Weights of a small transformer language model.
Size: 13 layers, width 640, 5 heads of 64 (1 for keys and values), MLP 1280 SwiGLU, 59.3M parameters.
Architecture: RMSNorm before each block, rotary positions, no biases in attention or MLP, untied embeddings, normalized queries and keys, attention and MLP in parallel.
Training: a variant of Muon for these matrices, 737M tokens, 11239 steps.
MLP neurons of a small language model. Each row is named by its layer, matrix (gate and up: input weights) and neuron, and shows model dimensions 272-399. Each number is 200 + 20 x the weight over its row's rms, rounded and kept within 0 to 999. A neuron's up and down rows have the sign that makes its largest values positive.
Before each neuron's rows, "fires after" lists the tokens most often just before its 100 highest values on Wikipedia text that the model never trained on; "fires in" lists the words (lower case) most often at its 100 highest values on Wikipedia text that the model never trained on. A number after a token or word is its count.

fires after: " the" 48, "3" 6, "2" 5
fires in: "most" 23, "second" 13, "third" 6, "3rd" 6, "largest" 5, "2nd" 5
L3.gate149,193,203,186,228,144,192,184,229,260,183,187,203,195,201,199,200,225,201,202,157,145,223,174,184,179,208,166,184,162,199,228,209,186,198,205,186,216,216,182,211,210,259,198,195,198,230,206,206,206,191,203,213,237,194,242,177,201,185,214,220,237,237,202,220,212,215,185,206,183,218,220,203,193,211,200,196,202,192,183,209,237,192,211,184,202,204,172,188,192,209,190,214,191,203,188,189,193,212,191,194,192,199,195,214,191,188,176,210,226,224,190,218,223,208,209,185,186,193,184,204,165,198,215,215,206,183,203,171
L3.up149,182,214,215,208,160,201,180,230,242,184,198,215,209,210,224,198,203,178,221,206,161,201,194,232,213,212,209,178,189,182,205,212,181,175,174,221,157,200,222,206,207,228,191,199,202,234,198,235,235,203,194,172,221,209,216,182,177,203,217,195,210,214,238,226,207,210,213,224,184,214,166,234,191,224,197,215,218,191,162,170,201,225,227,182,219,189,148,213,178,178,203,197,193,188,199,162,211,201,243,218,192,184,187,213,211,191,190,209,197,197,211,209,178,189,198,180,216,193,199,204,206,214,206,228,187,175,160,206

fires after: "–" 44, "." 21, "+" 14, "-" 5
fires in: "0" 26, "2" 24, "4" 12, "1" 12, "3" 10, "5" 7
L7.gate585,199,161,208,180,192,228,221,239,199,159,214,169,252,187,222,199,185,199,173,198,241,189,203,198,190,196,184,211,223,218,177,184,240,235,191,217,227,215,208,168,225,230,180,242,192,215,210,175,204,215,187,207,176,176,210,199,208,163,180,232,193,207,182,207,225,215,177,195,179,190,238,236,192,182,212,227,222,193,206,227,244,190,181,188,208,240,156,209,210,178,227,207,190,199,194,201,199,213,174,219,186,210,217,205,204,200,207,188,205,200,213,227,208,202,205,195,202,197,201,191,183,186,189,159,184,206,218,183
L7.up585,192,151,200,209,197,205,198,170,219,196,202,215,248,172,186,219,225,194,179,190,202,205,215,203,182,169,187,207,192,189,192,198,205,192,186,205,172,250,200,216,212,198,251,213,204,204,219,211,185,198,195,230,222,209,188,189,222,190,185,221,177,241,185,179,190,204,181,204,216,194,208,235,182,185,172,249,199,185,209,175,213,186,232,234,199,176,162,201,181,204,218,190,169,204,188,200,167,191,228,206,164,225,214,202,176,207,186,214,194,200,184,223,194,207,249,199,204,193,204,191,190,223,208,209,192,185,204,217

fires after: "," 29, " the" 17, " was" 10, " is" 7, " not" 4
fires in: "a" 48, "first" 10, "second" 6
L9.gate83,235,218,249,205,207,213,198,202,137,235,192,215,204,213,176,232,219,211,192,218,185,156,191,192,200,168,196,216,195,198,176,215,214,205,227,215,182,177,210,238,197,188,213,209,226,242,180,231,245,201,190,185,185,216,166,211,230,204,206,183,226,194,181,206,176,207,241,195,200,216,215,226,216,221,193,190,206,195,211,222,160,200,181,166,226,171,171,215,200,227,199,180,187,203,235,169,205,205,189,212,218,152,169,185,206,199,229,167,211,220,179,219,216,214,203,217,210,209,181,156,194,185,190,235,197,220,184,167
L9.up83,186,200,187,189,184,147,184,213,201,198,199,221,178,234,156,207,180,177,193,189,222,240,193,197,179,216,181,198,204,205,221,238,193,200,194,219,214,244,218,179,238,166,193,205,202,193,235,192,175,210,220,215,200,187,211,176,212,214,180,201,201,210,213,236,193,218,193,219,212,190,202,209,171,213,201,177,213,167,227,218,191,184,208,229,186,185,189,185,192,200,215,210,175,198,168,207,170,204,196,166,193,172,231,193,204,201,195,182,217,210,180,190,188,162,155,172,223,206,198,178,223,179,228,184,214,176,164,191

fires after: " on" 25, " in" 20, " –" 8, "On" 5, "In" 5, " On" 4
fires in: "november" 18, "december" 18, "april" 12, "september" 11, "august" 8
L9.gate1198,208,255,190,177,186,201,194,198,193,213,217,196,189,162,216,214,201,208,218,171,225,197,201,210,197,167,219,182,159,189,193,186,205,201,201,210,192,202,180,217,168,200,195,191,205,212,170,203,205,192,197,170,186,176,207,152,234,187,197,218,244,181,175,191,192,174,202,203,206,197,212,200,227,215,196,216,203,223,195,208,222,181,218,219,237,182,194,201,214,190,230,217,181,213,188,169,185,203,205,210,213,213,223,184,217,195,195,171,209,197,191,185,226,202,191,185,188,208,224,171,153,202,226,200,187,193,194,191
L9.up1198,173,209,231,200,214,216,210,197,201,211,232,194,200,210,173,181,200,202,208,223,218,202,164,196,185,217,192,219,206,208,249,195,206,194,204,174,184,211,209,178,267,217,197,185,211,226,167,225,190,188,210,170,217,237,236,190,218,222,222,191,214,200,222,194,255,196,169,204,193,212,247,190,191,217,170,221,188,207,174,200,241,198,149,194,183,174,189,219,234,225,227,192,203,156,196,221,206,213,234,238,210,167,200,209,221,198,169,198,195,188,206,211,226,216,159,196,203,184,199,203,192,201,185,243,202,199,209,235

fires after: " " 79, " (" 11
fires in: "1" 81, "1st" 10, "one" 8
L7.gate211,204,167,214,240,185,196,183,197,187,188,226,219,235,160,187,199,204,185,209,178,172,213,232,180,206,221,174,207,204,223,186,195,212,219,192,199,218,217,205,210,180,204,151,197,213,204,189,171,174,181,176,234,186,229,198,193,184,212,217,215,191,201,222,191,214,200,189,175,180,218,156,184,190,192,205,168,157,180,191,213,190,204,223,192,180,198,220,220,206,176,200,207,169,238,186,191,207,223,175,207,220,181,203,211,215,235,159,194,206,191,211,197,194,209,166,217,234,175,200,212,231,189,220,182,206,180,209,170
L7.up211,207,242,210,229,231,179,205,221,220,213,182,233,195,173,215,160,169,203,225,183,243,228,219,203,181,202,213,204,209,210,202,195,228,196,210,191,197,204,197,167,225,208,202,208,217,187,207,209,193,185,217,199,220,161,177,187,187,192,204,189,159,197,221,182,228,204,192,192,202,181,200,181,181,190,210,195,168,200,206,195,176,191,189,171,209,209,235,203,230,149,167,208,223,206,191,211,190,193,190,217,195,175,182,194,201,206,207,169,205,191,230,191,220,177,200,180,232,163,161,221,211,178,200,205,206,196,199,195

fires after: "." 69, " " 5
fires in: "3" 17, "0" 14, "1" 13, "2" 10, "9" 8, "8" 7
L7.gate17,214,173,217,209,223,198,197,215,203,254,219,182,207,188,188,207,153,186,190,177,223,195,211,180,174,198,189,166,225,225,194,180,157,172,213,193,224,181,208,208,210,148,224,201,220,197,202,213,205,184,206,217,222,187,206,203,218,225,204,207,218,228,222,221,215,191,203,204,193,205,172,193,187,193,214,230,177,243,189,191,182,172,192,186,214,224,219,211,218,183,217,187,221,201,192,225,217,231,196,176,229,231,211,207,174,188,201,147,196,207,219,228,212,201,190,203,220,180,258,208,198,213,199,180,196,178,165,171
L7.up17,188,173,215,228,212,221,195,229,206,179,188,251,217,204,230,225,224,240,171,202,200,168,222,207,225,206,218,204,200,190,208,238,201,205,172,238,202,214,172,211,189,213,204,192,197,204,216,190,171,219,192,181,217,210,221,213,184,216,214,213,219,180,206,198,218,204,205,198,223,240,181,196,199,194,184,189,182,195,225,170,221,222,200,208,159,181,171,177,206,209,213,217,192,197,181,218,154,174,203,163,172,215,179,229,222,172,211,214,232,206,181,197,197,209,193,163,198,202,214,204,206,198,199,165,191,228,200,209

fires after: " the" 62, "3" 4
fires in: "first" 39, "second" 10, "third" 6
L5.gate1114,210,173,182,212,191,152,176,208,202,177,175,211,202,211,222,194,207,200,210,200,172,235,204,175,205,196,209,216,195,202,199,215,209,207,197,178,188,207,195,232,210,187,175,230,177,200,202,221,233,164,197,211,190,198,191,225,187,198,201,186,197,204,232,187,210,203,205,202,183,197,209,234,226,181,196,215,194,205,188,205,192,205,208,201,208,221,187,212,195,192,225,177,193,211,194,189,204,210,201,169,217,172,207,220,194,195,167,251,192,227,199,168,188,200,188,186,195,220,213,172,177,170,208,193,158,205,178,191
L5.up1114,184,210,162,183,163,177,184,221,184,211,196,212,179,226,165,188,197,173,216,198,175,192,172,182,216,230,213,208,215,225,231,200,166,208,190,166,213,250,170,211,209,219,164,205,193,181,208,262,212,202,169,198,193,209,199,197,200,216,228,227,195,194,228,180,239,210,185,194,199,199,236,201,211,243,192,175,193,174,153,201,181,193,183,200,225,228,200,202,208,225,186,168,229,200,164,210,219,177,187,163,189,181,232,223,210,196,168,261,209,199,224,188,187,240,174,199,212,165,199,195,171,188,185,195,189,222,168,151

fires after: "In" 21, "20" 13, " in" 13, "19" 12, " In" 8, "18" 7
fires in: "october" 11, "november" 11, "august" 11, "may" 10, "december" 8, "january" 5
L7.gate765,191,211,228,226,202,202,210,172,213,196,165,193,183,235,222,192,200,189,203,221,225,179,225,197,210,194,198,212,162,189,201,189,212,222,169,234,213,219,209,190,182,171,190,182,201,169,231,219,164,164,224,158,244,181,198,180,203,221,185,227,189,221,174,186,200,208,185,223,198,205,182,161,182,205,180,215,209,232,233,252,184,210,190,214,216,212,199,200,177,195,195,179,218,209,203,194,194,189,231,221,222,202,209,224,217,211,224,187,207,212,265,187,188,196,200,225,218,199,227,236,206,194,216,212,205,223,197,223
L7.up765,195,191,183,202,194,186,192,165,179,171,244,201,225,204,206,197,247,201,206,208,233,193,178,208,148,212,183,186,181,207,219,179,200,201,170,215,188,188,223,222,177,205,218,187,206,175,204,211,207,198,216,193,193,213,253,190,190,194,225,196,204,169,192,179,231,199,201,206,199,165,200,197,189,151,210,188,204,210,190,185,205,195,165,212,140,227,231,198,192,178,198,223,198,198,214,229,203,200,197,223,179,192,205,180,209,209,191,170,192,212,238,198,189,200,195,211,197,186,198,184,190,171,252,190,170,198,227,213

fires after: " " 81, " (" 12
fires in: "2" 21, "5" 20, "7" 19, "4" 15, "3" 9
L5.gate1196,205,188,207,194,212,215,207,194,202,216,183,231,203,180,243,179,241,191,245,146,206,210,219,226,229,192,162,210,218,193,173,205,180,196,173,160,209,243,178,182,178,157,198,190,202,161,202,225,242,217,188,206,176,201,204,187,210,180,201,195,209,209,213,195,203,205,213,203,165,200,209,225,198,182,188,175,203,200,200,222,218,176,202,194,195,191,180,209,193,226,207,244,163,204,206,203,240,229,165,200,205,219,183,201,202,202,194,183,215,223,208,185,197,195,221,204,211,214,212,185,229,163,200,199,188,189,225,214
L5.up1196,198,215,208,201,217,208,175,219,201,187,192,195,200,194,189,190,185,237,222,161,196,175,210,190,226,199,194,191,197,185,211,188,213,182,220,193,203,187,213,205,152,230,197,242,217,196,176,205,198,180,199,192,225,173,193,239,211,185,195,177,208,206,190,228,200,179,194,173,215,206,207,207,180,200,203,224,198,243,192,217,197,179,184,198,164,171,225,202,196,159,199,212,212,155,191,217,184,180,193,223,185,220,177,217,192,207,196,206,168,176,173,216,184,225,213,148,197,207,210,196,185,207,204,212,207,222,219,176

fires after: " " 45, " (" 15, " (−" 13, "+" 12, " P" 4
fires in: "0" 87
L7.gate655,164,178,199,198,200,199,181,209,180,209,200,155,197,178,207,250,236,221,227,237,199,230,231,191,180,175,213,223,194,176,177,193,215,202,143,185,184,217,198,219,185,195,211,158,230,212,186,186,156,189,225,208,214,207,200,208,194,171,226,213,185,222,154,178,201,190,215,202,209,218,187,196,186,166,205,251,207,218,198,217,192,199,190,211,234,206,193,193,184,226,176,213,204,232,220,189,224,200,184,219,193,207,216,179,177,223,197,230,170,200,220,173,198,191,198,163,205,197,191,214,246,207,188,205,162,201,206,198
L7.up655,180,180,158,235,210,194,209,204,188,193,194,227,185,196,204,205,228,190,185,197,207,232,223,190,170,177,214,209,192,234,215,193,182,189,208,200,207,178,192,205,186,199,190,200,234,215,207,186,228,200,193,221,179,190,207,187,173,159,208,220,166,169,196,166,210,175,202,180,198,216,249,204,225,189,208,218,223,209,213,237,195,192,182,204,191,200,197,181,204,190,171,224,194,193,225,166,193,199,190,189,223,197,211,193,216,168,204,221,240,194,173,183,216,184,192,176,200,189,213,216,213,205,190,203,157,223,193,178

fires after: " " 68, " (" 13, "–" 5
fires in: "20" 31, "2000" 12, "2004" 7, "2001" 6, "2003" 6
L5.gate310,185,182,188,210,220,177,208,201,177,194,193,217,218,196,210,208,186,179,183,179,216,170,224,188,223,180,170,203,194,172,187,191,174,214,175,189,222,167,193,198,198,187,176,213,177,184,207,254,156,185,181,204,208,187,214,175,188,201,204,164,225,181,216,175,239,206,176,213,222,188,199,194,226,195,179,196,183,193,154,209,208,172,233,226,186,213,213,175,202,197,199,192,215,214,233,229,195,209,189,209,161,184,171,205,199,220,221,213,197,186,188,227,241,210,190,238,209,190,254,191,215,220,200,188,139,204,206,187
L5.up310,213,200,197,231,178,219,220,223,208,190,228,203,214,197,190,225,225,213,172,163,166,241,173,207,204,210,198,187,165,202,187,214,218,181,182,246,176,206,201,223,189,178,187,210,191,189,190,241,177,186,199,209,216,196,187,161,193,194,228,210,193,204,198,209,180,198,217,206,184,201,185,219,206,195,199,195,207,184,163,179,215,201,143,199,173,201,236,206,206,189,205,203,221,180,176,213,183,216,168,176,224,200,188,181,191,217,186,205,194,241,195,205,213,252,191,194,221,179,229,282,221,205,204,189,179,217,210,203